Weights of a small transformer language model: rotary positions, biases on query, key and value.
MLP neurons of a small language model. Each row is named by its layer, matrix (gate and up: input weights) and neuron, and shows model dimensions 32-159. Each number is 500 + 50 x the weight over its row's rms, rounded and kept within 0 to 999. Numbers have three digits each. A neuron's up and down rows have the sign that makes its largest values positive.
Before each neuron's rows, "fires in" lists the words (lower case) most often at its 100 highest values on Wikipedia text that the model never trained on.

fires in: "school", "co", "coast", "coach"
L7.gate213:397461464517557488456501585493548500493562430473500541460478517558416471581477480544473461560521592589457500498534507477515497538507446539532474569535537528581537570505451475362490559455500461546436514481477541517578574392557495489551550478505514519531448539470492559466440511497421538531546522567544536492524433523528429471560508558543571514466574576457497474554554498427456429487506
L7.up213:449485495546591489469453572517492480496571451475554389417544520488550573469503442384441573542460563542540526497471410557525528565442447502408512480539466419592495447410563504467467477513535528523478566563480461463532519506516453439559488509505502479478497528485559544477497537551527487541484486519467561494529456515386542615455581531492388454576436442463543440512511404389483458469556

fires in: "government", "development", "professor", "developed", "introduced", "introduction"
L12.gate241:489513501511552487478501554512484441548541615522512529523537483469417429532352523582462527470538538400485544458482553494557487439494564505503498540506547451503489537537461479421447607461434504520435540457496498447505524545441494493549619546445524545490463587513405523539484532517491490404494545566544439514488526592457480532447471470435490512481499500552399446560467516532571497482441
L12.up241:533474463398471489450499587501543511518579546427576508498461520450444414471444482607437480473468544475456580454505510466517491430493477540569592471432424505522503441415455389450459583511453399467431544480532493499474527487537478451581599555467514523444509547613519481562469458586465396469455524503497544446577521483541396545472478425481439516486506508468432471482446517534532429515427

fires in: "as", "than"
L19.gate339:507551516462431509573471520455580528508404487543449399543516368529429559527486589392581518476545500548509541551557465558481482553539525501400490449480556582566442473523555470525435541515488451414488525483564489511404603456486491522500465456507471460532520554396479541492461513441434589491475511470486522519499516509520549509453552466473517561432493459529590514515526490534488490528461
L19.up339:518549481569448452488557510564526601527538511563528517484565387442454506480513554508524564568454458541511438479480564516490523518508544512483439502450550440589504435440432464453442465464504495545477529485529452481472531440440485464408475603502503602595514544504520447461612526458474546524530503571512528588462456468489544499482462426522503523484476468528526474519480492464560466603588

fires in: "8", "7", "6", "9", "27", "29"
L2.gate452:483471525626452507562508578621437448485513503486457482472588566507525408469513506454536541533438480486455534489550491497529514504576489516587500538538418590580565531519493386437520506498499522554598456476522507475512387578530537545438457468472568469490519415438535410404465525548422445548568499423589550579540563483425596543483498507444458409475572439561550454440444527411541533481510
L2.up452:536440449561449528483498489518493508463455485497506421595543426502448438421531520475522521520530562447513475492509518484481465458459477507547389434520440524569648453476468584442468454432526506471481601423539412434585480481551483461565543586617520568487589466541500414479465526489520562598451494467610479506448454509531569484445521485476438431536486408543600489519471575486560603553527

fires in: "as", "september", "polish"
L16.gate205:431508445474558457551621547492570492493540469476478525497509492532554530454363632469515509588523512514512535609564478529501550568495552532440451478460471521537396560451495416524341532514520457476545475533503476521527533492516492442498527560532597449472428553558537424548508598496476564521618503451557539526399573474522521476479518569527534556450440518431483542522502426505488488476431
L16.up205:474582487503377455417423471579592463508445557591531523559495454416480491533485476527538503489437496484508475558524434503482528455435540449522481558460495537395517544494527523448557545437441520408514539549449556481515447430525567483433493524522419498470415419544449599517463540433431488484564632495474535599466450547541466380475459493523466516432478483499469563530541513460503496563553

fires in: "with", "by"
L4.gate410:521533519483456609369536483455440568486496524531528615506517465564471505530492499521467471570549530536581406478545526412536457514489519419536551470421515530587499424484549498602552438551422453578479460478457574507600522431514503490465495496558511573526514565539524559560446532475455453493506524409461487523496544588422489531530477547504463524489545492548517529504507503498454444440526
L4.up410:573614464530520534480530496539457544468470487535590603507474470440523502607454494508412512423470512453521491498628559349512470487546515428548473407498519487563533537496503528529526419522498494520484429459514439559543481455483458461451684433434560531534525537490572489503519495538541472481524540476466487514467651614502502486488531409477449583581449549565540453456499515616488474472532

fires in: "and", "who"
L13.gate107:486551456511489438468598591520539522481474426474484541522509518562524577416496494375616489497550555529472459468506535508569458492565488476508570396568539477472528538414553568442404507418587467473518493516495581527504494587448544523554542457474421570448493427505557552499470521569458474560510516617644521475431483465473499515496472500545447486485501460561520456475533531440506420459481
L13.up107:528454507492482501498547521529521583389418545508381444538424476576484391419444518454623510541514428451498506553500533543486497505418428532542492472522564529528470455513409574502458478448620430544600487582459549493502525508396471452513534504523502571535546563514498524457525492570510475534486508430490534474419555467479474512476590574492573474439480604565521530503550521504527520445496

fires in: "february", "january", "japan", "japanese", "jr"
L10.gate237:524516479505488589380505621515502481576544529495568496482489491481478499480472505455490524566552499536491563523564498406528441535460422523558451369600601564503457507549436456521483557560621427429474527510511445556448512486480525437352427480462480516466486474549425488524486587380506590578481460526471526451398478551500453506431586507456449490522457452483518562493634478471492474500542
L10.up237:516432465533592526442509536452589529498443557449351424541440517415488590433566473574521474517510480448533467519475565484436594467414496485449459437604526441589433610539553457465502502552560408477510529458557503443528524492498457461474480458538414481494523537542455522537458578528504541485502488483513484502526487450479425456488584531455442551457483432506419476595549487398453541473431

fires in: "and", "june", "he"
L22.gate461:507426521502581451542549540521521599595510430433553503514524553544491613593483568488503497498488526424523464518508453494559465439419545524485543496517589533432522566424478568497507524419564465476532405542550457431504421468504497393569560457548465487418417527579465563629468515496588460530512515556531559454458440487536421523525416456562506508418537486503510484410494464486453533508493
L22.up461:496515492527493544603552558476477504504515573531470433547480421524472518557449488499508572594425487450541565483475471515520579607495505512544517414530537507607450503471541548514607592500591524438466436421458463524520479576404610508485556479446519485416420598420406429508538451488444573493506472536581524475481505519515402518474476497581494543566455472528411456482567580484509474425476

fires in: "years", "year", "near", "took", "early", "appearances"
L2.gate434:438509510553479497541475490547573516475456516460518515527483472603532433530505476446513487599554424515506447454543520491410472569506586540500503421485548438552583527433559505590492460464519516545464520490472463535407698486430434525506491484512535469557489482531579585554486520494532481527469478439508510509464485485519486522382486544532379509445476450486441476497591506565413530505549
L2.up434:386488492517521452515451458522525554447477589522521561537490476528556465497497551521472542554503540524534403462651571534549522541495554545476502468473588486512581507511509498502527414466499554548459505478512454621426556507370401451479571516502466501516506471545515531522479510488676517511525512528563448451471499499516577491442491537533441452540420485525477455574593536536407486495536

fires in: "also", "against", "chicago"
L22.gate273:491510460430521508533548476432450495474527541526515425400473535478447511466422475518502491538469606460507440545410606536522489433460445403559486509495470498498513487482511513476433545455592549442485488434553354512499436497586398652491475513482519472587565524518531536554519388450480538460511581560540552554436475435465365500469509544624504563498514515598419475487490549570577473427470
L22.up273:499570488593553587462524451448463468534526480486478364506455428525458521536460479447550536535407548453438480526448535459473588414424419515551520526463469521396488484509507494536467536443526474498517481561639479375594419495458427506498507543535557538504504502536579520531448530564596492451590549518525548557460511485510393467421435443552450582423515533538502516467451457524481571521489

fires in: "years", "year", "early", "according", "research", "records"
L4.gate403:517462514515563523480404510529477501427412524487467563565520535533535593428516476536368450508524519477466431511498377568551538535478616501452505542563538549369579480561480458503508481441410471527381472529559548564466535498589537484607484471468482429506490461487504505600517497586492461493589491571495539376545513477503567505494461511543472488536484457488525487566474448552494514466505
L4.up403:473454512518497527405493462552452499444475558485459547530517510524582530491499513492460485503477495420422469505481454501542481584493507477454499445563560558445583522494445378515530519377474431544397467548574581526471497486559569459565500476503555507477399425568491463542481522593555451495560509610481614398533459449535559492424468483481450509498557494492493514498496481496523554413441

fires in: "also", "october", "total", "chicago"
L18.gate372:579534512451559459580495518464466477455497454542573402536523493548472606429490555442606494515556453543527522459469511533513494541441510493442512490567488533527516480482405453514499528433531487549432497465436487558599493487598427520367512546549529547531441508532476508480461494527603495470543490512515549622526425455560501509591569410503528579423505388458539546546487512522562566481444
L18.up372:389518449540613498454514526519503486465455487560526462524514559463441484509417404473537590522457485444511526505563493501543477532468505536591415548435600521482496494416484471480448545508523494545381544454543493458579560581489540557501480441454608425523355481499572526533491481534497494615465560692512464520473541517511497459475408468573472526507470414523527542514506475573491524490494

fires in: "of", "the", "and", "as", "to", "by"
L22.gate65:451594489602467442564566528588537526507510453596459573522501500559482410538507536512524490465494491522578426551451517536454425413448516411512465531565521519582470515530471563507450475474456431421601497565515469524518471468486447421553496469503479577454572574555555489498532593543512502510336486441493524486485479442517434476486540469526458606435592471490380393398531562543496491450455
L22.up65:541517473490398500567442550446426444575529512540597484510500587540479540634431508535485466449502489380545446435508522365475409558500461445558443477512535409527480481457434501509488523543620475570498468440382482449591482524584470508529541441553494464438587480469493425559494415497472433483538505452531518464470506453455473539490460432452464509380434507436470447554513412565494472525569

fires in: "march", "july", "january", "december", "november", "october"
L7.gate189:545592531511509428423519465540492428487500508543425516365499497505511485442567519419526532508517604577551408504471495553590453464455470556404430473411449588414420472510450499488523525455510526404470491515528445575461446465516528494500472490521526565477514437500387461470558500491501481488504547450581510485503521412510460499456449517478588557497586500521445562583511427463543399479494
L7.up189:519611463496573517554538435527488463444504477469565496476432494491469441393506529469451595451567604496473511543600538573447428530571461522504501369428500493435498534560505496603549501378535473471617523504546440425494433475457464492416522463545562476445568508503422548470473484459539503431477546553511485505456491517553492433541489572447571529524486493497435509495551458494523468417450

fires in: "department", "development", "september", "developed", "s"
L17.gate409:577510489483575507474459475515531602542526493559494448509531412510593459492470448507477464486367461396501471437570536514467484530595547516579500590411467561503497492495454441434466526498548439471520441496504513433482572567482535506603555480479433490539478507496546590484445535426526567458565486465556480466497464545501504623508503450525524531496524522533484503496523492461461485504398
L17.up409:452507495465459459453475400552523473528513514427489493466544494511475454531529527510558545551459481608483567530496498430461441472481476515526549463445489399497460496519509569484486596527398545516484481462412495540545617451436518428507508579460436587445391447547533593568509426454470430533457544503516475452560474484460458500420550542423407498526493549565438470571572497477490484537371

fires in: "during", "have", "war", "having"
L8.gate486:567593458480500545576508544511528509562575397509537459494504583603621438447557572352559485474565469490461528478450607429493547538432537402593514436458454566442472506513433532412600515400474526476496572580430478475507548484460467491548517433449496505487488459400528453550572526600520575522493471582498451552535515480542592533512476533433464504463539467410484544498507561510531525456550
L8.up486:439435452577486442498544450501506536470548572390451423564462452461468432548546578512524509525503508492543545526465485585510529388454498470581445452511469451475525517520602471507436462577595460504471416552439494460495463615449616481456576509556485555521517521579549450511540557486433472525528477522512458462488510445528488516517555558554478566498500574486506614549490491505466435542484

fires in: "department", "november", "december", "india"
L14.gate52:493510552482569468469471456492407604522476603521479464443476461499523577517457601434511584452435523465587441522482494438455472495571577485570383543428488510463467503497504567558512508511515593497428464479563501500502486518439514530466491470497469523457583480539474601434400488449526536408523506445517489468484492487563508584466529502469470443452520524503456542554509458426563421532481
L14.up52:437509452451584453478522418523529544454527516497467584367427465503607569500489505596490544467468468559429483411490520527467508492529373498493562404433559538552485477522601555499531506459508456496493493433431530444465596499539467495506542515533527451569431502422438402557494511477619559510465546531493498535561447530461480503466536601502507516588415493505485571475449471487485469481415

fires in: "before", "life", "performance", "round", "platform", "addition"
L13.gate26:426563402508532545551567538490523489541591580510510537511517574431545495535535510515457448642443474539558496426452501475499526513507560441573514450497412500507493545547551533454478558508567418444465484473534448493462447484505487471577565461509537418445420548493493505594543583529509438476433521514518520516511531528497515557431523552530500535549522506494482508477600483512494446528437
L13.up26:446529496508537485504465528504557522616425483518482458447447460571458578479498514503429429584362477454529523513435474535510446482533478509473516556586555350605518402409497559536516504455481464553506502500543510553461513521544518584512515386457492584520456558521503476485555419569440505497456461498545415478438527536572500455510542458484460391499469498372570457447517405468422504421606

fires in: "against", "department", "due", "duke", "individual"
L14.gate61:546542534463492452503488472405576455493596538482487535539460478436469455499590509525487447549490408485503553450500515500557550444461534515459466487538545496522477437483519481563426530412491495491503524608579493520491465537483551517484484526507485427403514448544440447485571501521489511471507523591488524328427454537472537542493499537564563612596537512393569427504511478566461464449484
L14.up61:561391456563446403560506591533598465413519498472520495469519478467531488575506501557423493426512498420465541524489394540495543442424448437551380486512507462543563426573630535474504576538444477400461528488458503515508483531461448500434584494511478488502525523495480486529494498536570660553489510533557588508535429459506483507524473417476503529484482513579548478589447542475468521457496

fires in: "near", "early", "year", "research", "lower", "low"
L9.gate122:508497608477521501632433531457468465423417535443569529516600546550478601527519682569461450531473477459517473511613495471436540463501539578518441445474406486474494596598410454486521521529494519554503461474528459598459532489527471472528463404547447479515491559519448480509498494471565427424434496506514441484481604529506572467410513467494443461413452586411443524479488485498472514488468
L9.up122:435547573496457492489483569477568578448378553461498622508521405469535525493418477580521542539444493459509512440446518558462473562466543378494495510482477522476547541523517526536580479502546574552458482507558619507447494468387477517487389442485499559446541434521506419559459458544524480469457508566530573531484459462562532441511506484498533557481499501553498514416543534497495428470434